config.toml
norm_place = "pre"
positions = "rope"
doc_mask = true
MLP neurons of a small language model. Each row is named by its layer, matrix (up: input weights) and neuron, and shows model dimensions 0-191. Each number is 500 + 40 x the weight over its row's rms, rounded and kept within 0 to 999. Numbers have three digits each.
Before each neuron's rows, "fires after" lists the tokens most often just before its 100 highest values on Wikipedia text that the model never trained on.

fires after: " |", ".", " d", ",", " L", " that"
L11.up551:488465439478437524534445516543539523529544450484487508486553512487412496474530527542481510537465453450525531459456506486493448560577465514489478541433523462517518470479475572430479511501440448498516535517510475527441528468522506441545454563420468463578518544477497464528565512461485514464462485471519553478482555491490488512589514573436420555545537467482496500509464475475481527438527556524393515530505510502414502523471537426548516491479482506478583495476512454531482521584441478477488521456492506484491496522457468554404635522482543482524512557459523529493481481520474578514

fires after: "\n\n", " (", "-", " \"", "\n", "="
L7.up406:489438519474510501526426507530470462475521483518498513542467487571510489469534501525485539528464569545540545436482507500477496421570526463500491455443505505489515563523471544520509545508506523523492566527525525611438542501501586436536548488478492423527495470500549523455533484565598524492467522576488481453485557440494467465477543503505523502544534460456431535531515466511485538472480509472532558435431473541529479472503453506501496508456451502502521532480479482541448461602516505525513524502448552440480506522422514524511519531587488545547586551482349487565516560520467467456

fires after: "\n\n"
L9.up151:449491450511513462551520501492471575460574483457483524453494539497521542439529488541525503483465465453571535486456553497445428386451533438543471605521552475594444506428526548453578485462517517472478524465490533481476506485545509559560476544555547507568490516567498507528529536478523508490537514545534495538497482500444482442542508528427517532508504427529487417525492580490472532478508462450480519446408527470452560541534475535543491485526485412487528520491456514489456473510499512590490481505527573498534445515493509464494502508540516430481455491473493429496427494494436516546

fires after: "-", " the"
L7.up375:503532510521484532529454507493557520520541478538497548473556508520483500452626542526547445513420484542505485445482528530431458462440487540484454512525538495595516504507487530531496414479463543512498483495443510556548524540515520496523440574498466425505516518529513559421451538492518564521549488554517561600505523471484560517533494561473532449477546427522477515433518473498477539514448470485490500522515452512502504450449412560584483486444505452422574520458415510471543450477450522505487503481610496528457476509550514520458517450542482461486554511465508551521503506469528526555

fires after: ".", "=", ":", " Chinese", "\n\n"
L5.up162:512491470488537603533506615552489500516501504512456522558563542463486559473525523584408478505496534517483556501460504501475430492475507496490388537453630466549511498453528516509489534415497523543468552527490479540461532449480504494528483539489476442492567593585537485444476517551491557483512502494476542448467560527542550519551506496437440507485460492465562495488413464521517539425474447520430502466461506445475474548520538495532524548542487493479510453522491494490500474549494484514545506512547590499507512511497545514471481487515495561485451508561500466592494516548463541445

fires after: " |", "-", ".", "|", "\n", "\n\n"
L11.up33:451509436444479554520462527443532493571458507473455419490467558523520540430508522542438534451517527510494471458449468442400500493473461433555536541517526406531488422506499570532490463377524529506484464547514522459438536472494484492500566482443523551595562513552489495546522451451530568457481555503492499577517513566485507540501463517455529526512499459560480531537524465492477535503532544466479465534486560535469501543536403438526523481552431526469514483539496432579513493502516508466523548500497502491537506563510521547519516497542485490524468463499581510483482467490462532577

fires after: "\n\n"
L10.up321:502460486480553515575454531503433524497587543501458437510496509510466485476524449548407529439453468479501552547498515448533437367491509458545461488556485484471521508526553446517554511451568531442491548441404484504448487514487502542550511499450524510569498576533517538562587546528515527537532504473473501474433509509495484512558456537479515561487485513496487501474546519535482494493486537461489483481463446509437464537522476512551477509504436503432466513526487524433489409518502584588480458510462546471524482510412468425456436485496514480452515490508458501495474588489519449540

fires after: " |", "\n", "|", ",", " \""
L7.up666:512468507476464486502512459559453477521492463470495504470528531622492578440505486508454404512494532423536581431503494466415450506566461546566474538461563459571591481461539519486444495549475521537520511479452545517493508576489511536547534591515514433502511488426489491479563466460542486525490472465513522421484518486497460432516486492459510503541419487528468499522519467528447573472516493508461522508483447535454533482470500401505534642424462565504497507487504449477480451531503492490544494504496508468503501491457510509508529488496471541510522588499495458574483451487495451499

fires after: "\n", ".", "|", "\n\n", "-", "  "
L10.up572:448440480481475506504484480461529470493492499443474467536457512495527534477530519533419521489523553552533512482506513508437528489499433467533507531436439551522458485489489451522462555477435544526481559528448544484505517501518502493501532553572499411585493522548441480530493464527503605484436549532528477449462508544501495506447496546515435483468460531462499467524491493520517477508483517434413524461499480527540486502534479508489515484417431513495484480547515475553495541584555542528494551474407486469563515572463524577505480447435476579594568510451572490608487440560483494467

fires after: "-", "°", "Or", " (", "d", " \""
L10.up52:495505523522514476488499476535554474553471504431497502501455541484480582501555505520470488432491517494483461469493590498487438481449484510510467497588476454552565480514449471461508456494488482506489554485512533530483517543511508481514542556496530471512513515507516550507534483474445527481534666579517461469496491431501404508486460459512503464511531482524483473549498471549410546463484532536521469511454518493491544537512496488483599532479469579525487446539538469503386479445524535550492551530462481470541413569495598476447522452436532571539521496489463562517506562539453477435

fires after: "|", "-"
L5.up242:544520515562497504522500504544480544495547524511470492454530518545469476518479497539542478527465531519482451491488502531439529500464461468539464489530485492543576461418451582477559485508508564510546475455495533533484532521454489493469411544496447419492549519544508557457488491472541514540590526526477522522483560475434507513525525529425454459496371479485463463486431461559477517505466516453482511486512469560491432525473465470589527478370474481524552580478531525480492477525535537617544568503568535517448471503553506529490489468519458475579497547491549489453436510445483497514

fires after: "-", "|"
L12.up618:434480491565486480505558457537496484533529508452484489532461471487457489499534450548597580512520475459490617491445554493406506422464426470454498451515517473624468499440482471533518516507556543474524511508483594493507513520487479523544457521467499463547534545480541487446528546491525489557494595558552536511549565518529451480544505420478547458502440517563558530476490483525480456449515497481427486488560546545530474525478472501499521507411473527532518475502506512515457507546560501548537566457484484484509410525516500521458459473513492561524485544434533458529527533571490471481

fires after: ",", " the", " (", " and", "-", "–"
L7.up168:505476520471459542551488485527486506530507521549451497517605478604439555534515505482473518504475483524526541469529529486466471459511499521582425452453487467492513520512523549503481429444521564513503523475531478515458505509502646461496447447547469421506508481512524463500436506515542549468507463571499550547429571491435512486459464531508489493529545508502521538477496474459477551526510516472482545457475464535473534454471523471565490478464411531453515468430397535547487457578463514465506520538488510469440516498451504576432512476550467503472606545440454501557516545550458477520

fires after: "-", "ym", "ff", "."
L9.up632:474531539459479486486484495450585529535559535506564446514533509521443478466553548487438452400511498540529489527441538577465559518471514553509517521483461450449529419417551528518469576453489539448438458504448572546514498458429500551524453525513491497569537523457574470522514551477523490435509530501528521494549505518474466513471473461452477528523510475534551542535462475507591547475507513419473508519433549506432501479570538495591512481486435463494525491510481410517526511456497528494528497490486494514460491510439498570502537536499516525556507480450555428514556427550486569477

fires after: "–", "'", " /", "\n", ",", " ("
L7.up686:454518504452547592487509530468420527447590490524387500567517505519457569507500472621482471508427500554524527429539449525478491448531522489500477497507485560502512540536526505513513474516464578474479549546499580516546509576408557483553532487569484472553486531570502470455466486438468501491502526472513542524507549468464491480464500476536534536537482498474474517450459536509488565458470500439488515514413511530504467517445491549530469478451471567466513598500453519397416505518480504520481512466468515469475536523467489477446478529539470545523458527529439459551525563537469483509

fires after: "\n\n"
L9.up251:432502506490503489569484507475476581485500481438489543458483563497461594428549520528529462493473486463529554487475575498424434404470512443589505552538549473605498483400548566478512506454520561467438573478469476492432483533501522516568440529501510447548526542544495523485532541453577486461543502561504505584474479487491518470552516527462529569473481449498465447513519539463426554482543494496501522479430490481447554534540473503525509512514494463515508507499466482459459487514498549590481503505497578480531466542473472472480558479527507459488513472474516436474471506524442564540

fires after: "-", "|", "E", "W", " the", ","
L9.up3:459482499426435480474513487421467489582434487452417483516503490518504533444511541534497495414502412495506511507471517594473535380502523554549407484492493472534548495410471512488508473550487495498442503574531534490495572602533441527515498481496444498487548467543570572491445554548433577519494577537525487500480535499442505499502500520489577500502461442507443513522437476492493534473521485492496477525456517504469502449500582454459551511499472522497470498539475508485428540499498484509597508475476485514482430556469514542501560423464533555524515524463493491484483550531473482466

fires after: ".", ",", " as", "ed"
L5.up399:488539474451501535539464567493429448508505467471430508474476607472459537494491537569466469487453535464451504450462511485431472448441471496536463474489510481556507537536453520519486560439536542461516502460482483520531572438491501486549511564460468462495502571567503474376499550496483534434499499469519552432441526479509482483487443510426455513429524446528566467488456490489507524440501515493523541442432485508480532595526505514552545497460508524470517422471439474505448547574472543531476535443582586476504470500439524481515552533509479500526517548510482494545416508494489549498

fires after: "\n", "\n\n", " (", " \"", "-", "="
L7.up30:533584478460522532553454445544486429500534516477477539494467581515497546423581466537471455431483513515511485536440549478444471423528503549481489450528480485485563486545454555459427470459496533490464556446490535470525522528500505478485460544478477345539486479565488536495494559449479481575512551537459534552520454506532527533444498502507512513464516496545524500452534488448474494438481488482488581527468499542497556456492561440561512536442429528513535450471472534482460497546456459511496560550538484490515501497490612562473491507516492554555469563451462465531522533514452474488

fires after: "-", "|"
L11.up308:536489528501478554503432547501519466550552453512495496431508522514468488484465502570535478470440508522471467489448504478422498456509388526516518441441506497484599421445474560467442484428519501456453501537513552517481498527550468510511461534571535445542497556492487597475493483514546459524580560481480596522498524532451481561537506511444549482518503490498516489510480431532434507528453503483539488518482488571517535433478495499540532480422475496426409592461519428472498504491455497495512575473513494502438448521495541530510487464488507497584547512434536454547508510518496451573

fires after: " |", "-", ".", "|", "er", " ft"
L11.up1:524501525494512471475492491463529503554497457498487507500493540412537539500512510462508487432509463505497536486465518472452483478541529526493551582411481476546519496492467465559525468494491509525432491537533465542510540459405440434553448507474474482514575525475520521522502535513495543445389507523549491540615611486437412510509471516487472399534440470509507498551538487549527593481506415529555510528475563502506476578509541475512479526489499492503555488529503559520476542446513526453464449533491546577446502472575481531522544525500506544575509469479553431546452471531485543531

fires after: "|", "-", " -", "."
L11.up401:497497566436458562506503467468548545518610476496558469479514431495440506524543481533427537520500475463522464519468532461518480413490534532492480531432454454566500517517475563447484542463453554474480506515510538484505466592550452467480527517442478489585446582536535507523487504454602501532536508488501510505507537559458532455497451578430456528536469494504517527419497445495510525530489491416436574535476509491513530515467501504469485504459467498473513525484526459496372520507545497504499491505503578519516495525448569577406531479482529479523523582448536457505536526498453516530

fires after: "\n\n"
L7.up384:421473503528587554471445563469528505438539464464540455502504516540500535475451521583554519501457471488506570494480491455527562514565513475450451541512542517549484531514517442509491412527507607554398492511448472562477552470438528550513519479500515427483520452554547522467476528514509539572538507532490467513455485519521541513594547499527503528567525461482537497481503503547489501421490469527492453440430435458494512565528565493481488576545469551539492469467508531477484535552494514493513486490477559567451495524544435471495563480442496542518493510461449517538510494521390494453

fires after: "\n\n", " \"", "-", " (", ","
L7.up225:416551522459505541530463439515545457447503533492457475489474480534466538454521491524446436537444486508500520506497558532494528496497449478551477496411487448505496480489498463449455550452532515562515480462484498489485550462511493488495491553477502470582453524525551534476544513471503438457578534519498522538512497474517444468523517491374399477462477557550508489494535460501478509455545476529479577487467465500534501496587503434506548503448462545536566461512507512485470526525566512544443491481535587511534620543465574479422463547471531566454521548433466439516558449448468472494

fires after: "\n\n", "\n", " (", "″"
L7.up357:479461466455431449472430469495505484496470496486434559497552493533436532557464546539487435482481551571518545425515497486425442473537442491472496472444440525564511504514482548536517517503490518458422576513521509575503508464543536508533469487532497406530505497457561539467474529490593535543554477514472506410416552511485495539496475498510451545522528551465471499519510520588494517526404499512454550499461482455472542474481505528499509561418470525461514527460513480486450439577489571511487499489492470496471513535452451525471549521552492543548577486481504465603494573553475491482

fires after: " |", "\n", "|", ":", "for", ","
L7.up407:470465437378545529472464507485477516512571473457539482427559540569503599469555506590490443549472490483507518474449542540493518536494416562500509525499462412555574494552478534454502437508484506551498540465455570516429543527515505573560510570550516466547527466479484511484486523484537527572504437469529555477491555440510494461500504562473468488503524495492425525461509498512505528489505532487457557546469529486440546467499525486585522521464461577447546521488455511514393491485514532559524481482546506524502491466492494503468560451517487548461523555440437527484471478532543508474

fires after: "-", "\n\n", "E", "W", "|", " the"
L9.up394:537523485488536437567469470475467446509507496533471492510570476558476533456560542483445537421503422529487466449470489518508502462426542510425463491533524502553504457417517530507460595493529503535477495533497499477464521468440493437547479522492460413498567483561531525509558576492541472488551579553473536471491474497484536512580508557482547465490507457506444454469524499550546467430456450531503535525469500567433572469545579460494616506535483550457549599508500470525487476512468521557476506536417559490487442541525506526506501487510509541491491538498538485541517529430485537503

fires after: "-", " 116"
L9.up605:448495498460444408515495485505577429469459520439459524453448472599493542483523513550450506508507521513567514471476545492420532495466467473519486481431465454523541492484502511482474481462460565477426576479521484528540535466449523493514459576432451504481555527501558489542492462459498524457476543578502498497515576551518451464443493449478373478503426501516511527480526521537481460500439477479410497489498556563514502535511515527578547554453447513504560541558508458524494474532475531560534536513483439486557448564478506514525483591492530567544542506418493478501511540502488504509